config.yaml
n_head: 5
n_kv_head: 5
rope_fraction: 0.5
init_mimetic: 0.5
optimizer: "adam_variant"
grad_clip: 0.5
schedule: "wsd"
batch_tokens: 32768
seq_len: 512
MLP neurons of a small language model. Each row is named by its layer, matrix (down: output weights) and neuron, and shows model dimensions 208-303. Each number is 128 + 32 x the weight over its row's rms, rounded and kept within 0 to 255. A neuron's up and down rows have the sign that makes its largest values positive.
A block is one neuron, or neurons of one layer that tend to fire together. Before each block is what it responds to, as a language model described it from the Wikipedia text at the highest values.

Function words completing set frames, such as "There are/were", "one of", "son of", "consists of", "more than", also middle word-pieces after an initial H (Hil-ari, Hier-ath).
L2.down49 [114 103 127 172 153 125  74 141 145 154 141 144 124 131 121  87  98  76 109 125 124 142 133 166 101 166 118 107  99 103 110  89 131 125 161 109 107 109 104 162 150 156 121 127  78 129 119 119 137 115 149 147  96 191 106 161 147 122  85 119 153 177 119 117  79 131  86 111 169 153  36 123 146 156 178 113 157 168 137  79 130 110 157 156 151 160 143 127 179 153 106 154  90 107 125 106]
L2.down68 [ 81 125 145 160 122 136 110 111 141 147 122 116 128 109 113 136 140 109 138 158 124 141 123 143 106 159 132 115  83 194 147 104  71  83 144 115  84 145 201  87 123 171 116 154  68 108 159 141 108 137 150 134  94 146 107 158 158 172 143 112  75 130 138 125 107  88 156  92 142 100 121 109 136 136 110 171 139 118  95  73 133 148 135 108  81 180  71  82 128 183 127 133 104 116 113 150]
L2.down102 [177 105 139 112 131 121 136 149 158 172 175  92 102 150 123 150 122 139 119 124 154 167 140 102 113 118 104 113 111  89 144 160 122 143 148 122 142 180 122 133 138 107 131  60 125 113  54 122 158 161  81  92 121 137  88 142 145 138 125 105  68 133  61 154 177 107  93 151 105 143 131 158 158 193 127 174  86 164 158 138 156 105  95 195 145 154 138 112 123  95 118 154 107 161 107 175]
L2.down114 [101  90 122 100 100 142 157  87 142 131 139  93 111  90 138  93  29 158 159 160 126 114 168 136 139  89 154  95  69  97 131 121 214 159 171  49 162 118 106  94  91  62 155 153 182 109  94 154 120 113 169 174  83 172 129 151 111  98 132 131 110 189 147 166 124 159 162 105  90 141 132 164 136 102 139 155 179 148 180 152 147  78 138 112  96 144 147 102 101 162 112  95  66 153 138 113]
L2.down153 [167 147 126 114 160 151 163  83 133  94  86 115 132 160 112 124 142 140 116 130 139  78  96 132 103 118 131  98 160 110 169 203 119  91 174 131  82 144  94 108 130 133  89  94  72  99 196  95 172 110 156 131 132 131  98 152 168 159  63 150 125 142 144 151 163 144 122 146 113 160 169 140 108 160 188 128 175  81 156 118 155 134 105 114 101 131 154 132 190 113 106 182  94 195  75 168]
L2.down216 [124  51  85 108 143  48 155 105 180 176  87 168 142 106 108 154  67 158  88 133 163 133 101  72 120 103 174 167 130 161  57 143 140  88 157  99 156 168 131 111 153 145 179 134 121  79  98  99  36 102 168  97 128 110 167 122  65 162 122 148  80 164 112  72 136 126 137 134 156 127 109 127 147 139 116  98 129  87 108 130  77 197 113 156 119 107 209 141 115  97  99 137 111 113  88 180]
L2.down239 [132 177 159 175 145 190 130 117 106 152 133 105 126 132 152 130 165 161 204  86 132 120 127  89 152 110 165 127 146 120  96  82 172 184 163 163 141  90 180 151 128  60  97 135  73  84 136  89 142  74 146 111 118 126 113 170 111 100 107 102 137 163  89 137 123 130 184 161 128  88 162 138 152  76 169 159 149 153  90  91 140 109 119 129 160 121 174 103  55 116 173 170 106 150 137 132]
L2.down344 [115 114 137 177  85 146 161 147 117 122 108 152 110  76 229 154  89 107 149  75 136 122 113 136 166  62 149 116  76 115 133 124 133 177 164 112 175 158 121 101  64 101 136 174 153 127 111  73 171 103 158 141 101 173 102 167 109 115 153 158 145  81 127 119 102 157 143 185 141 121 125 124 148 174 116 160 172 175 147 188 188 119 106 177 147 112  91 121 151  93 100 122 121  57 161  98]

Mostly " of" after quantity or part nouns (much of, end of, member of, Hall of) and hyphens inside codes (GPL-3.0, IL-6, F-15I), plus mid-word fragments.
L3.down57 [138 141 116 108 124 154 126  85  94 136 127 119 125 118 110 120 123 109 131 161 134 138 115 130 116 129 133 123  83 111 128 127  98 170 126 102  48 129 156 137 172 112 139 125 164 115 137 126 143 106 120 127 105 120 125 116 105  96 109 170 131 127 147 123 144 134 132 128  82 160 135 152 167  88  81  98 164 104 148 109 137 103  73 144 156 120 134 117 121  71 113  98 158 106 120  64]
L3.down124 [ 76 186 133 105  82 153 106 136 128 131  89  94 152 148 114 150  97 116 135 120 148 102 106 145  80 104 173 121  96 115 102 155 116 104 139 121 145 168 129  91 155 173 144 146  94 146 142  91 139 131 132 161  93 114 158 117 144 130 202 140 135  68 136  88 159  97 120 112 114 154 114 109 160  48 131 121 149 141 157  59 118  75 135  82 164 114 120 112 116 102  95  64 136  74 142 113]
L3.down140 [147 130 127 190 103 136  83 109 167  94 134 162 168 130 112  86 147 138 135 143 181 132 136 143 101 127 140 132 150 129 171 124 126  61 123 107 112 159 112  82  80 135 111 115 135  91 161  84 134 146 144 137 122 136 139 164 174 166 171  97 114 133 155 185 154 130 115 131 124  79 101 113 147 142 121 124 164  63  94 104  59 101 152 138 150  75 122 177 164  53 101 185 135 156  99 154]
L3.down143 [ 62 169 125 167 144 119 110 100 142 114 108 135  87 161 171 112 167 124 123 190 175  64  82  57 115 168 150 154 135 139 157 169  56 120 143 108 138 139 133 159 118 116 128 131 173  80  90  95 104 116 113 108 133 169 115 137 183 135 167 130 117 168 122  88 139 159 116 143 139 119 144 101 111 153 137 125 131 129 203 162 162 131 102 159 173 125 139 137 103 131 138  70  84 127 189 106]

Pipe separators between cells in markdown table header rows (Team | Pld |, Region | Certification |), plus occasional word-final fragments like Telug-u, Disc-us.
L2.down54 [105 155 121 119 152 154 153 113 137 128 127 129 174 108 158 109 176 187 109 165 108 103 126 156 140 148  86 139 174 121 140 132  69 172 168 128 142  74  62 138  83  88 118 133 155 129 104 146 153  81 134 130 124 145 101  95 120 168 188 117  83 123 112  82 132  79 117 112  86 150 127 123 124 117 148  86 108 123 130 124 123 107 125  74  68 153 190 106 157  77 136 143 129 140  89 171]
L2.down66 [172 162 135 110  60 136 157  88 160  91 128 108 164 114 150 158 118 145 135 128 120 146 108 180 152 109 108 108 138 144 110 115 132 177 129 150 200  82 121 107 169 113 150 133  99 167  83 106 148 159 170  99  99 149 138 121 180 109 153 113 151 128 102 135 110 112 120 136 131 148 143  63 169 130 165 125 107 198  77 133 149 162  89 114 110 143 122  93 112 206 137 155  86 111 111 147]
L2.down100 [147 103  88 155  88 140 148 185 130  98 188 125 123  71  75 166 116 189 133 113 105 101  94  79 125 118  92 141 112 119 142 131 153 160 175  97 189 204 136 117  94 114  95 161  83  88  95  87 119 100 140 172 130 152 136 155 145 118 109 140 136 145  62 144 165 159 115 155  71  60 162 136  88 148  90 107 112 159 123 114 178 146 130 165 136 172 131 155 128 189  74 145 133  95  84 188]
L2.down219 [142 100 180 134 112  86 178  80 166 146 107 227  79 187 144 141 117  90  87 139 140 151  97 116 117 126  86 144 109 130 133  79 109  94 125 121 122 178 119 149 101  99 169 124 117  85 132 148  56 125 129 113 128 100 135 105 184 116 101 172  88  78 131 130 133 156  60 153  93 124 140 131  90 161 113 179  82  74 131 136 102 166 141 138 100  71  98 174 145 114 103 117 108  76 141 119]
L2.down221 [187 144 128 126 113 112  93 127  99  56 107  72 127 131 171  92 135 166 170 127 124 112 179 144 142 150 177 120 167 171 148 189  87 143 138 131  85 119 150 105 185 123  68 141 116 159 120 107 143 150 132 158 108 123 157 135  93  70 133 144 190 134 140  87 114  91 159  75  84 120 125 131 125 126 105  98 160 123 159  74 122 147 143  91 153 170 185 121  97 168 131 136 158 136 122 146]
L2.down241 [146  71 150  81  87 146 182 120  81  91 159 132 123 138 136 119 128 129 120 131 178 143 195 119  89  89 139 147 143  97 130 182 113 107  95 109 186  92 145 140 111 162 144 133 116 122 197 150 109  93 151 164 107 127 104  91  57  81 177 132 138 153 170 126 114 128  94 175  90 166 102 144 125 136 146  99 163 129 132 124 103  87 155 170  99 121 141  86 143 142 159 114 140  98 100 123]
L2.down285 [ 62 130 200 132 119 156  86 126 144 142 126 170 107 162 100 130 101 126 151 121 110 149 102  96  99 158 120 144 127 141 113 203 124  55 128 182  70 113  45 133 131 140 129 113 113 168 140 180 129 155 131 152  68 202 118 114 101  86 102 155 149  94 126 101 113  69 151 106 143 104 111 115  82 134 157  88 164 102 193 132 141 118 170 190  75 151 100 150 146 137 128 134 137 147 179 137]
L2.down310 [ 96 106  96 111  89 137 100  76 155 120 124  99 156 125  82 128  71 133 125  67 155 141 130  87 140 101 120 167 120 112 156 104 116 122 138 151 149 150  83 172 122 166  99 176  67  98  61  98 144 124 209 185 162 126 131  65  77  98  95 138 151 158 131  87 161 130  79  82 127 119  60 153  91  87  90  49  91 147 126  55 123 126 138 242 125 134  83 106 201 175 137 123 132 149 148 147]

Word-internal pieces right after a fragment that starts with P or p, often in names or foreign words, e.g. P-ey-resourde, p-iny-in, Opp-en-heimer.
L3.down94 [144 136  76  86 140 121 150  88 161 119 153 114 135 132 104 125 124 140 131 176 137 226 124  73 150 157  92 107 192 154 161 167 111 129 138  95 137 114 164 170 151  81 156 171 166 115 163 135 120 133 110 149 101 146 106 115 111 135  75 133 127 166 123  99  77 121 130 172 109 101 125 176 107 158 109 105 124 113 119 148 160 139 103 100 176 131 174  89 121 168  87 134  70  99 130 125]
L3.down240 [105 156 138 126  82  89 105 111 134 101 107 137  91 103  75 163 107 114 157  86 142 131 105 102 120  32 158 118 119 142 105  64 139 117  71 145 104 140 128 107  84 117  71 180 129 108  83 137  57  98 119  95 104 148  98 138 109 103 137 208 175 146  96 147 111 143  84 153 125 111 153 136 139 118 172 100 104 168 163 163 138 104 101 106 152 112 154 171  90 120  67 128 134 150  53  64]
L3.down387 [102 125 162 142 124 109  48 134 160 132 146  72 159  89  86  87 106 158 218 149  51 118  93 156 115  99  86 149 137 163 189  80 122 130 136 111 200 117  71 161 139 125 182 160  51 126 155 117 153 126 180 156 123 100  97 156 149 111 116 140  68 114 115 121  57 102 135  99 152  93 128 145 164 107 128 140 157 154  80 155  91 115 107 125 100 157 126  86 126 175 165 160 184 157 123 126]
L3.down436 [159 139 152 138 107 166 110  95 140 145 115  96 157 188  62  96  75  97 146 179 112 129  81  98 112  83 140 133  87 132 137 176 128 135 215 142  54 126  82 110 167  99 109 191 141 156 137 141  83  84 155 154 124 192 146  95 136 173  69 124 134 192 130 138 106  42 115 188 176 117 149 154  85 205 121 141 129 121 126 155 140 152 160 165 146  89  71 131  87 153 117  67  78 103 113  93]

Fires on "of" right after quantity words like some, one, one example, as in some of the, one of the finest; also on the verb in "There was/are".
L3.down29 [132 116 174 155 143 131 119 128 131 108 100 125  99 123 114  83 151 116 139 100 139 145 147 138 138 169 153 122 113 127  81  86 119 137 169 136 141 138 109 127 121 197 149  74 138 107 174 138 191  96 133 149 117  99  80 130  98 150 123 176 114 153 122 154 125 128  81 129 156 166 183 124 146 163 156 172 170 144 125 158 144 113 145 162  79 151 173 177  78 134 160  92 132 152 147 125]
L3.down64 [126 171 146 173 114 113 143 168  39 105  98 157 165 120 190 177 134 166 117  83 145 104 145 176 117  99 189  96 125 182 151 133 129  96 148 119 115 166 112 142 138  95 131 186 109 118 182 102 139  27  85 112 117 120 132 132 145 137 148 126 148 136 112 150 176  67 154 132 114  90 100 125 141 111 124  86 122 163 134 146 183 108 132  98  97 122  92 138 137  94 145 107 173 107 140 106]
L3.down284 [179 113 190 143  80 130 120 145 128  82  95 111 113 131 120 155 161 197 108 190 118 135 129 205  91 101 119 191 160 160  98 143  71  84 150 113 137 153 134  84  60 168 138  85 114 124 129 138 108 123 141 147  97  92 105  88 135 138 101 118 136 129  76 182 138 117 136  85 106 138 143 139 137 158 103 150 151 140 130 129 174 107 137 107  98 136 143 117 129 147  79  66 144 129 127 172]
L3.down286 [135 138 145 164 112  82 162 120  99 145 120 101 132  80 119 139 116 126 120 156 110 144  74 102 108 157 150 132 138 191 117 146 111  73 176 144 104 142 104 117 146 123 135  82  84  91 118 158 149 112 136 124 106 119 159  70 127 180 105 127 175 106  55 114 196 146 153 151 160 134 160 153  70  97 120 120 184 106 124 147 154 121  62  62 148 111 157  96 127 158 138 114 104 119 180 111]

Word-internal pieces continuing an odd split of a longer word, especially "es" after c/oc as in dioc-es-es, ca-es-ar and occ-up-ied.
L2.down9 [ 76 120  97 175  94 145 132 104 143 145 163 172 141  73  85 130 127 114 174 114 125 100  78  85  99 117 158 159 122  48 109 159 159 117 128 104 137 154 137 171 144 150 134 155 130 183  76 157 193 105 186 173  76 137 124  34  98 158 148 131 129 146  85 111  94 112  82 159  73 115 103  99 112 102 162 103 138  71  85 124 168 121 134  97 146 148 141 134 142 152 181 114 131 134  90 143]
L2.down97 [166 117 107 114 145  83 176  72 123 102  86 109 156 174 185 103  79  87 134 159 161 130 143 150 109 135 195 142 138 120 129 151 124 143 155 133 138 109  92 141 158 159 104 141 137 111  98 157 145 134  83 156 113 147 124 128 142 116 157 123 115 162 133 127 145  92 124 129 138 173 139 131  95 177  99  90 102 161 157 113 190 112 137  46 144 141  63 116 129 143 108 101 169 187  75 178]
L2.down127 [ 89 132 127 109  93  70  92 145 139 157 164 174  93 152 116 120 147 161 109 182 115 171  74 166 124 125 129 186 155 162 117 132 131  79 174 147 130 153 125 139 109 116 101 192 155 145 120  96 179 109 175 182  89 143 130 164 198 103 112 158 161 116 144 112 140 102 177  71 177 154 127  81 101 117 149 165 178 165  80 121 130 135 158  88 188 114 113 154 162 160  84 161 110 131  76 133]
L2.down191 [181  99 174 107 158 142 109 147 146 138 179 164 159 117 139  76  78 183 111 154 156 125  62  90 140  78 165 130 165 141 148 173  66 134 131 164  87 159 136 162 171 122 111  47 105 100 108  92 132 145  97 121 109 145 172 128 125 104 107 119  59 134  68 127 100 121 139 141 146 115 130 113 120 174 163 160 141 118 110 139 204  77  64  83  84 116 125 130  87 101 123 114 119  91  80 156]
L2.down213 [137 170  91 136 167 126 139  62 132 135 101 118  84 102 166 140 139 144 139 119 132 130 109  87 140 120 130 117 126 190 123 134 136 126 132 165 105 138 129 133 145 112 184 105 126 144 139 130 141  86 184 146 129  98 104 144 110 123 153 125 164 125 105  81  89 123 154  87 154 171 115 134  86 111  96 115 138  82 157 132 180 115  70 162  73  65 127 202  78  97 125 134 174  99 136 146]
L2.down293 [ 89  50 100 113 146 119 152 113 108  82 174 134 148 110 148 105 128 145 100 138 165 187 112  89  70 112 139 109 143 103 103 142  80 167 120 114 153 114 182  90 161 126 102  76 128  60  68 103  75  69  90 137 154  88 134  89 180  92 129  70  69 119 107 143 125 129 119 109 127 159 118 157 190  98 108 105 170 228 109 144  75 151 131 168 183  84  92 134  97  86 113  96 161 112 165  93]
L2.down346 [139 118 135  86 127 185 131  85  78 127  91 101 141 153 152 135 134 161 119 103 108 151 132 178 166  91 137 133 171 119  88 150 103 117 120 139 150 161 205 172 155 105  81 141 116 109 106 117 154 164  90 157 162  91  89 172 150 110 125 133 186 169 153  84 104 124 106 120 142 134  81 155  91 136 140 112 101  85 112  78 158  83  97 198 100 123 144 110 142 154 134 115 139 132 144 100]
L2.down436 [ 92  85 110 131 100 122 158  63 223 125  96 140 100 118 125 118 146 161  97 100  76 133 132 139 136 109 178  86 150 108 137 123 129 118 211 105 200 125 141 108 122 106  96 154 119 143  63 126 130  67 123 200 118 112 164 129 101 150 151 145 109 140  92 144 100 124 143  92 116 109 143 111 146 102 125 135 149 113 120 126 171 144 158 163 141 133 118 162 171  55 165 155 143  84  99 101]

Space tokens before numbers in sports tables and match reports, e.g. "| 2 | 0", scorer lines, "November 8"; also mid-word pieces of rare names (Netany-ah-u, O-j-ibwe).
L2.down60 [104  63 129 108  91 102 110 144 151 129 144 155  98 152 103 115  38  74 149 104 108 156  94 118 135 102 129 118  96 146  93 115 118 115 111 121 122  85 154 154 135 178 127 112 178 130 116 122 118 158 106 145  85  84 112 111 202 122 126 136 161 166 130 149 156 147 127 112 138 177 103 163 174  57 113 135 146  94 114 166 123 141  96 142 177 129 123 112  44  63 103 104 159 135 130  66]
L2.down79 [154 133 139 132 159  59 119 113 106 129 137 132 127  99 156  88 138 133 100 109 115  99  93 161 126 118 149 153 129 141 112 137  92  78 153 168 161 147  75  76 110  73  64 108 171 100 160 109  97 140 140 155 104 139 120 137 129 163 110 170 138  90 146  83 133 117  60 161 156 158 139  98 152 121 105 161 102 150 159 168 122 167 131  82 136 154 199 127 108 131 140 142 126 162 132 142]
L2.down152 [146 139 133 132 111 217 128 172 101 101 161 155 137  68 168 120  96 136  97 133 109 157 100 163 159 125  81 133 129 130 123 162 169 112 168 112 154  86 102 157 145 113 103 140  97 125 177 150  84  99 149 156 113 131 148  85 175 130  88  71 133 119 149 158  93 139 130  67  42 125  85  83 139 167 122 173 137 116 128 137 149 101 121 168 181 183  68  99 116 112  62 142  98 150 103  81]
L2.down230 [132 135 126 112 132 141 151  82 122  72 124 118 142 102  83 137  62 155 173 116 139 127 173 156 109 133 126 132  96 131  95  89 159 153 150 127  82 132 114 127 103 140 121 165 198 142 149 115 184 152 121 146 116 168 114 102 112 118 106 140 141 116 112  42 135 125 131 123 124 191 151 181  81 152 118 134 181 117 134 212 190 130 144 168 160  67 102 148 149 216 166 110  89 131 108 107]
L2.down231 [111 152 115 139 148 108 123 148 128 135 135 113 152 131 202 146 100 128 114 128 190 129 168 137 149 180 117 160 116 146 125  93 131  73 148 110 104  96 141 139 138  92 153  69 169 132 168 167 131 176  97 135 152  66 144  68  99 144  71 142  52 160 157  64 115 148 144 118 178 110 102 121 152 116 135 125 113 116 167  88  99 127 130 175 173 128 146 130  88 155 121 112  91 107 105 101]
L2.down354 [157 159 173  79 142 142 148  90 124 127 113 134 176 115 142 140 103 173 131 171  84 169 131 175 126 106 120 118 144 171 132  88 104  73  91  88 155 137 190  75 104  97 158  99 154 149 101 186 100 100 108 105 124 157 123  95 161  66 115 150 160 106 160 119  69  83 176  91 175 149 165  92 114 134 111 105 134 101 162 112 151 136 196 143 136  95 165 118 164 187 131 124  87 147 134 163]
L2.down437 [151  85 146 141  72 232 172 138 123 122 137 110  85  99 152 146 147  87 114 119  58 135 171 159 147  55 162 136  99 126 121 121 118  73 128 165 185 125 131 134 127 169 116 114 127 175 138 109 150 162 175 128 101 125 151  97 117 147 189 141 156 117 138 121  99 102 191 108 111 106 112 146  94 172 134 133 102 145 151 109  87  90  94  77 170 143 137 150 137 208 133 117  97 105 112 141]
L2.down439 [117 135 146  78 113 114 139  64  92 137  56 111 156 133 216 132 109  81 137 137 142 132 148 204 127 147 156 120  78 154 131 155 157 189 136  79 169 169 161 157 138 138 137 158  91 117 105 191 133 131 130  95 150 111 176 160 137 100  98  98 137 163 123 186 211 130 137 134  79 129 174 117 115 168  85 125 124 140 162 103 125 174 119 140 138 103 125 134 122  80 139 175 125  99  96 116]

Fires on the space token just before a day number or year following a month name in dates, as in "on April 25, 2015" and "in August 1974"; occasionally on other word pieces.
L9.down20 [130 121  66 169 141 137 176 158  82 112  99 104 190 102 145 119 101 146 139 138  89 164 144 109 107 133 158 135 149 138  73 127 123 122 163 121  93 176 134 133  99 173  91  87 161 167 112 137 174 114 153 179  80 130 168 123 173  89 162 126 115 165 156 168 130 164  87  55 121 115  78  98 149  94  88 120 130 159 144 147  89  95 159 108 117 180 132 169  54  48 176 164 142  65  86 186]
L9.down327 [ 88 115 111 130 116 160 120 185 124  97 135 107 106 157  87 122 150  75 162 102 120 122 109 141 136  96 109 111 122 126 141  49 115  93 128 111 115 157 157 154 145 132 157 158 105 178 136 133 128 107 161 176 154 132 144  94  60 112 131 167 120  98 160 132 131  67  80 133  96 193 119 127 159 136 149 117 188 151  94 158  69 138 171 144  79  95 124 139  96  77 111 125 193 133 113 123]